From a checkpoint of a small transformer trained on Wikipedia.
Architecture: RMSNorm before each block, rotary positions, no biases in attention or MLP, untied embeddings, normalized queries and keys.
MLP neurons of a small language model. Each row is named by its layer, matrix (gate and up: input weights) and neuron, and shows model dimensions 16-143. Each number is 500 + 25 x the weight over its row's rms, rounded and kept within 0 to 999. Numbers have three digits each. A neuron's up and down rows have the sign that makes its largest values positive.
Before each neuron's rows, "fires in" lists the words (lower case) most often at its 100 highest values on Wikipedia text that the model never trained on. A number after a token or word is its count.

fires in: "the" 89, "in" 4
L6.gate220:476511527483499480489480445507543488532522493499482522526521497494550488517465529501456491462480509486519487513516535517461532515475519524438474506504474486531513486533480534463477509490555516508521449481485490473526493458499479469512508532516518479506483521486519453487525471475500496545494505500499504503548471504481492489539513543543534477471505489478501478459527545469506522489527
L6.up220:491499519544519439527518506464500487557516515539540507496523489497494485508483485547525478503520462487503516505498473518476510489497525541485504485536554511523487494498541508494502517492488486493530472504522448467497459467490540456513470482478526482496535522527503507497538523496495511500492494482473465555496457522479510484508506495527519509532534472467506470478528462479517508512475

fires in: "that" 31, "which" 29, "and" 20, "to" 11, "who" 5
L6.gate111:536529532446510487536435467538470512540469514461499490518508514483532494508459501493480513513514460489506486545496460492533515527492470493481520469533519522503501513498485529509507495488500509461471492555478492489506490537463500472480515511469471521490512505493526487542487495494517457462497480505474502518491496546502511535458496484477528523484522483491491524480491515521460523513448
L6.up111:466552480444481536452490474532531482503442494485509508454525516472480473539485520511499508535513471584480483527475545510523465494509470548538503507469503507504490476500482499508522525502519500483488504497508490524492486489458484499516504478503458492489494469493545507499515503524506504501489498545546479543503497513552497490524525510510476577500505472543498441497463527491503465497472

fires in: "with" 39, "and" 14, "as" 13, "of" 7, "over" 5, "by" 4
L5.gate488:467483534474461541523486497460495525467470503500440477470503513524554524492480512494534467503509508505505512505522492483519488499472469548455512471528532484528447498510537510523478517495508474495514524543494506486456446512516498498502478527451515470511502540530476502548517495481512492503487479469480474477532532541482506480472501553505458480541487478467483508487488524468478464527528
L5.up488:505515524473504484479503510492481521521480479528503468478491543516498498509522505458543495568497484511456488523483468456502505538491496543510523549517509525496505520512478534511468512524514516472483522486524507503494531532491534454492501530483503492500492483528507508530489509478484466483492506487495478489497496498475514473522508476518491499534512535494513505538499486506491530509532

fires in: "a" 88, "of" 6
L6.gate686:513480466477459486491496447521511473471544515494515535508534473519510445541506489534531518530512542502493510467451455537481482488467525532512488463494529539538508492490475526478485488503504474513493527454503520501530478542466501490492501490521484537484523495520517464516536456507489470495489498510544479528530498543499535513554506486476470458501487496496460547460518513507481525503476
L6.up686:501538488493548476520526466482493516472488501481523473523508486521479553487454524527509474515506511528493553457530512534516491510477489548474498518511493550518488502499519503494511537458466512534464469523502503519489520417467493517520494515532523519484503475494508505506542454523558488444504497508498478499511506511494530483520472529518501542444504499484481495447489483514492483486495

fires in: "of" 61, "after" 13, "from" 9, "to" 4
L6.gate500:485524510480486497476490498481504519477493546494477507519498512549508546479526488503534495535456534501494480476489469437516494462457509492509514491493527474513511509463531517437480502474504514518515515497484488489455530473482468500486471531537514491523483509491517570524471517520545458476465467473512480492448466465519540508486456491511502501483484504552475492536521494523522516527511
L6.up500:526552520514493460471509506496555541542473483522454490525488549519488484487480496477496484546485498528481487498514509490517539533507518491465523521497521502533486487524479530480517558471520509501499484513500458506527468522488516496529501519454512500507479554478513514492535494487450510480483498542520514522550524531544525492485491508516522483488468501497497503473526513496493495499485

fires in: "in" 25, "to" 23, "a" 17
L6.gate575:475470458520464483521456459519516497456540532505532520514550498539489492514494499511512504496488472507503529475530457507525494517448526556471457510501511495511488501503536501462526552463467490514533468521537479457526502501478512490496475544493479522478484504457496513508525490481509468482450526484510498533432471552482483487541540490475483485553475477510477510488471479494501482510484
L6.up575:473497468522512505516485465486486468510519506509481538530466464522501524527494462539525498491512451503506481446543482454482527485480520492465501504473485500478492475487586481477518509491492506514532467563503475534535465497506478521521493519485463466516540487506518513528499514513462515505517480475497463474444493512495487504494537519487470521498472514521501508537485484465500545485478

fires in: "by" 15, "to" 10, "in" 10, "after" 10, "of" 8, "before" 8
L6.gate676:442479448475511489498508536558485523455470496477475484521514497537499506523544496495522461528483521519462521509507484444458501466499539492514474487464485480522503471475514471509504466479548491540441522464487504484506488507478513454537491509490474461489509503493513490483492483486464504488474499497514504540531483508500511495505534517475475493495509555558468537505511493480494540523483
L6.up676:454541475513512489468481475538478560490520486465508481508508460521473506518487556519447506508489483482488505518452507525488530514503479453494553519493512463506470463470506485513545508503509549520473515507481510479498465489481442502523508552501518491519448530448506448492500537503451491515524504510498511487560482511493530525509524480441512497483491546533479477489512522472505499539499

fires in: "and" 94
L5.gate325:492485548507501461541473471470505489489530455464501490489491503520525491509498524489487496450510504478509513458477510550472509516487467485502456500570571471498503548514519493512499508484472515520506504501513500494518499512456521491475496488461479530485498513476503512486494494536484482520517510449458478520498530500465484533495563528478475479493508469479477546470508508490458420539523
L5.up325:472443494503489532515461490496526525534501517500485494486487508478478522473482510470443485472520521492541511444476481524498536525517536513476465508527522493478519527530478512477470490520535438496482505506496559449489503482511483518471491460469448483490507543458514479468551525480485509496528465471514470464498486521484519533491505502486469510533532504486516542484515501540509505508504

fires in: "the" 21, "a" 16, "of" 9, "by" 7, "in" 7, "after" 4
L6.gate511:524512501470510491481495490531523474459506525462514487471494509504501464527504546505511514527476529513491486480485505519502521484439506497508532506549524468521530507481499525524491511519479504492506487496507483471504483457510431497509509508526519516507487502522522518521491481519477478474442482512506485502536515496524570518521520482510499506493507485477512498457505502505481527559510
L6.up511:516485494483559509542479489498503469504565487483519525479505546503489540505505501501523459512520500541466480457476512491482485483454527511529498469478530490509525503498523491493494542499495514505509473477471481524497506459509515519489474525530547532477562492537541505503509525502467509474491509472525492509481511513497519459499530533492475470496498498515558487502475555525523525521487

fires in: "of" 15, "to" 13, "and" 10, "in" 9, "training" 4, "he" 4
L5.gate31:486459493503454515467523468554501539466479493486499488526495487522489487512505507528535526485504495501466514530489504461550505514518469485509504523521496494501492473509530532467508532494507472557514539544486500483537469503529436510442496530460475489527497491458525475507482503484474479511487479508508530476491504510469506502481560483483487485502484475471514520511502520525519512495491
L5.up31:511554509503502460501491505524508494488462504546507554466521471516518509509483491543499480530478536510497520471516529478520511519505502541471459490503529510511487483527560492494501520505518479500467461501498512550525514505459477510555495515499492484483489503462422491497518519480504497504486510499468517516494519501519493467510504492508483491463451546552462511516513526510498502518502

fires in: "to" 99
L6.gate607:498544503477461536513475519532516516516477521449472536509500483521510494510462486527534479485499505526457500503520493558515465470507514473538467487498518520546496519536511522507500490479535543509502476488503526518484477490493531505493500519527472484500534520509560464523538487463486508474507513499515499531461486527484496510483532471527472498463499554522505496528475509519509505536460
L6.up607:486478445512491464489518497494493502462507476517469520542473497514476529505482482514475452529497482488477506516584491504421492446505515561471480450487520477480550536507478476512549524497508505518515464494496480491483490519490481492526497479479500476526516466501534455545554474504497464488498511533513515497506542476502500481504480517476499516494515501522499472512503501491498539499489

fires in: "to" 78, "at" 12
L5.gate587:532519515466446499486523478514554520478513517493486490501516477530545489516479523559433492497491511497464473514488458504496533474556485492482487485508509503514488511507526478524518496485509525525526510511506459487510460557440495491475514539487469489500497551495554483510522518526550479499522474522520498561528508495515521541465481485429514530508486488515469481466501536478493473526505
L5.up587:533476485543497545481497491495465454515493555495499535528503494496493499541488505531491494512488521516489502515466497490473494515482521540475481509492503490476509490517539511539513510473511503490488481512482479486467527492471508472558515510497540526478445532506501494499473544496446524540460490533506483483514542454471473519487532535490487476500462512538514503490556538545510488514470

fires in: "to" 28, "can" 13, "would" 9, "was" 4
L6.gate555:527491496497474503457482480519495522469481481513496496548475492491517520555489513483510490486471527522475540456493520505507512519502499525473519512511529510547473507588492500470511469453515508520519523506509471500545458487465502559508478480487457485482523520470531495503491480461471472462514513537466477485515513535475517554459503493506461472492454504517510501494481489497517491501439
L6.up555:518528460490494485541519533473518527495508516509537485536509514540464524482536537473450499472518530515466514497516466451474496507544528513526470525505536481488539447529511485505523443524492470515526456459479475465491502516512497497453508524503524494530535453527460518487509471481499504499485489516512511503535548453516534468530502484493449501506520472483475516506522486525527456496529

fires in: "and" 73, "or" 11
L6.gate623:482492469431525547469484506502511501501524502476531485484479494478513476487455475490516507502512496472519444505476472537497523507506510466507501473507464492517449538537507490497482481484514519523467532499510528518517502512532492497492545461489494520494500546524499496474541519502534537531527468491492512535529478490494483547480494530538508521474479528527497547480530503472464494508529
L6.up623:550473493478446495527468532480525506552556500492504503497528445510502493477518522511504460526531490499561522503503509558458476475533515501489515502520504485491523542522505513489488486486467524542527506491465508524503496511499471480440512496465480503484486540529507487528515511540505509489486481493489489486502468484507534531493514511454512470525483519476468522482511506454493541470490

fires in: "in" 22, "up" 21, "from" 12
L5.gate610:518498490539518531508509479456508507473501495463515533515493499495537474511479496495492498482488477519544498469520532460481509479505495511465515470539475542494463498486516510541517489481511531440542527496467512476491512486487540539519517513510490492462525505550519465490470479469488526469489484536502470520502508505501500499478531537481520482498512457510479530457501455524529500531486
L5.up610:460491462512495470483498505492508458524545519470445470490491481509503527533480486536497496499504445473523501533504475492479489527561518482457503517507488483534498464463479487518502492507480507492493515538486513495480493466524508498493504511519483513500528461513492484515523456484556511544531510535498496510456476482496534480479478498513453532504518502516535529526519494430476496500496

fires in: "and" 47, "or" 7
L6.gate14:525510574474482491485472502475506501483530456504503418519518527506523519504482528517474518494524460519483480502504500528524484475506497527505513544521508474535481480508495480501462512473519518530455515480519461528488457519515419501473511497462483517508462530503485527510476488514505500523527499458487465496539480506475517489471471509488493493481503471459427487484493466493518500545501
L6.up14:452456488481459488518532504488507449532481460538484476500472506496500530488462506535472533472493506463477520581478439523464500478506511498488483481527483517479454506489485482504559491546478485526479484495451527510497516458513497525493488475504528535471448515566477506475492475497545479522497539531466506538558503496495535527512510517481521484479506519485453509498465521496509428467494

fires in: "of" 59, "to" 17, "and" 8, "or" 8
L5.gate287:506484456496502500499496501496541518547526520478474474501489509514508507528517484499507559521483510512527461497470522552491487502496517481466495485504529503459497488522516495518493521512492499467471513548479509484516521519471499480485514485514523522494527530488529438492501465484482471524491507502507452460515546493463515474528493503533486486484505490501487520497532489473456527511472
L5.up287:487512452473492437492477514491545508459510520473530522514520475523490505542492494517512488497522530499504481503519529570477522547534544530481532522514494539524464502550461461497482519491505490489534483497476524505504476517501457467487541513478480517482467523476526510493521522477474479494489505515489496446502502487527488539478506520495501484492504526509504538490506475528523547521476

fires in: "to" 67, "he" 10, "would" 7
L5.gate680:430497500495493522453490530467477491506500465527484510479483546456481514499536458505494496475469464482491467499533467539488446517487513465515462477547520515538539543540516516472494472515509525489485466536485500501492494496511497475490512451511453515457467520500506490518514507520517448526516485495501513519512467539507521495473524460515472422511502496510494505541498522507506530516495
L5.up680:466503530484511507497528507498474482495527493472479475527525492464518518460485472499522462498506516539455541502494561497500454524472526479506489471484535475533470529516491514520471504527518522486537478496484526515506489475515506448498448509546462456505517463505534477511515501495492457474517523527477549474496486508522474477486477493507500533480494519559465480487535499519499506526457

fires in: "to" 28, "with" 12, "at" 11, "on" 11, "in" 9, "by" 7
L6.gate520:563494480472490531512503480469490505520515444489498528497503474500487489463486514451456506492502498507459548478473521539481517486475502528432490488507501502556484532504518523523463539456498517492513513539494492499488463476486512497461506516522503483502501549476545521529488537510473433476484511478495497527520511494485548535513510536491484487513467474452499487520494511468513516526484
L6.up520:489485484514494522468471511525523494492496477498483459500457552516512505556544461534497468514498476486542479486495478480496496527525512508532509467489469505526526528492506481490517511491449497510529458523522481498495482443509507484532466501488490513514545507498525441492495526470498518469522513524525473468502521464460513528475511500516500481498462527547481548522482471459481526469492

fires in: "a" 46, "is" 22, "an" 10, "was" 6, "of" 4
L6.gate508:517522470517546519514494469486547504481487497477512494481506540480553457547469519492472418519497525475478484537515503483467493463473472518478494486488506505523502511507527522502518522506490452500527490506519477530482484477511478498481495496508492512497500498528528494500525428499506485431539555486473487524481496516528511480478502514488515483423512524463518477462484477523537457549465
L6.up508:518557487503526528480493473491532521526514532489463509522531506505568506510512522454465485525526512473508502491457493514451548479474495503476509479507476502503483506508504470487501467508488509466547478524522515552502525524504501483559512440557539531467531474535509506524493478520534489468494529531508464501529457486505454471496556500505490472478464546503522502495533510491555525546482

fires in: "to" 92
L6.gate34:535493451431458496511472517511481472466513514482488482479465498562504486463501491550526500539488495499479489498492503522497515506494490510470508491504481510528501498503502492520545498494534532482536538523513491481534490527463473483505499490484465549523519494464498452520535555504472466497501459472529503477514505528497494562495505463515510511527505515543474512490512484494496537503454
L6.up34:506510441487473504514473485476492528511509488512446494465459472525500534506493493511503497515525458518472554462488527508476505520503492506461504444472504497481507493500457456539516471521481501496499526520470482490476518505510494493493474499492519518522481512505481475522548505485471475503488446475534499444491516522478486541526505535468524464475551486534507492470521515530507479480477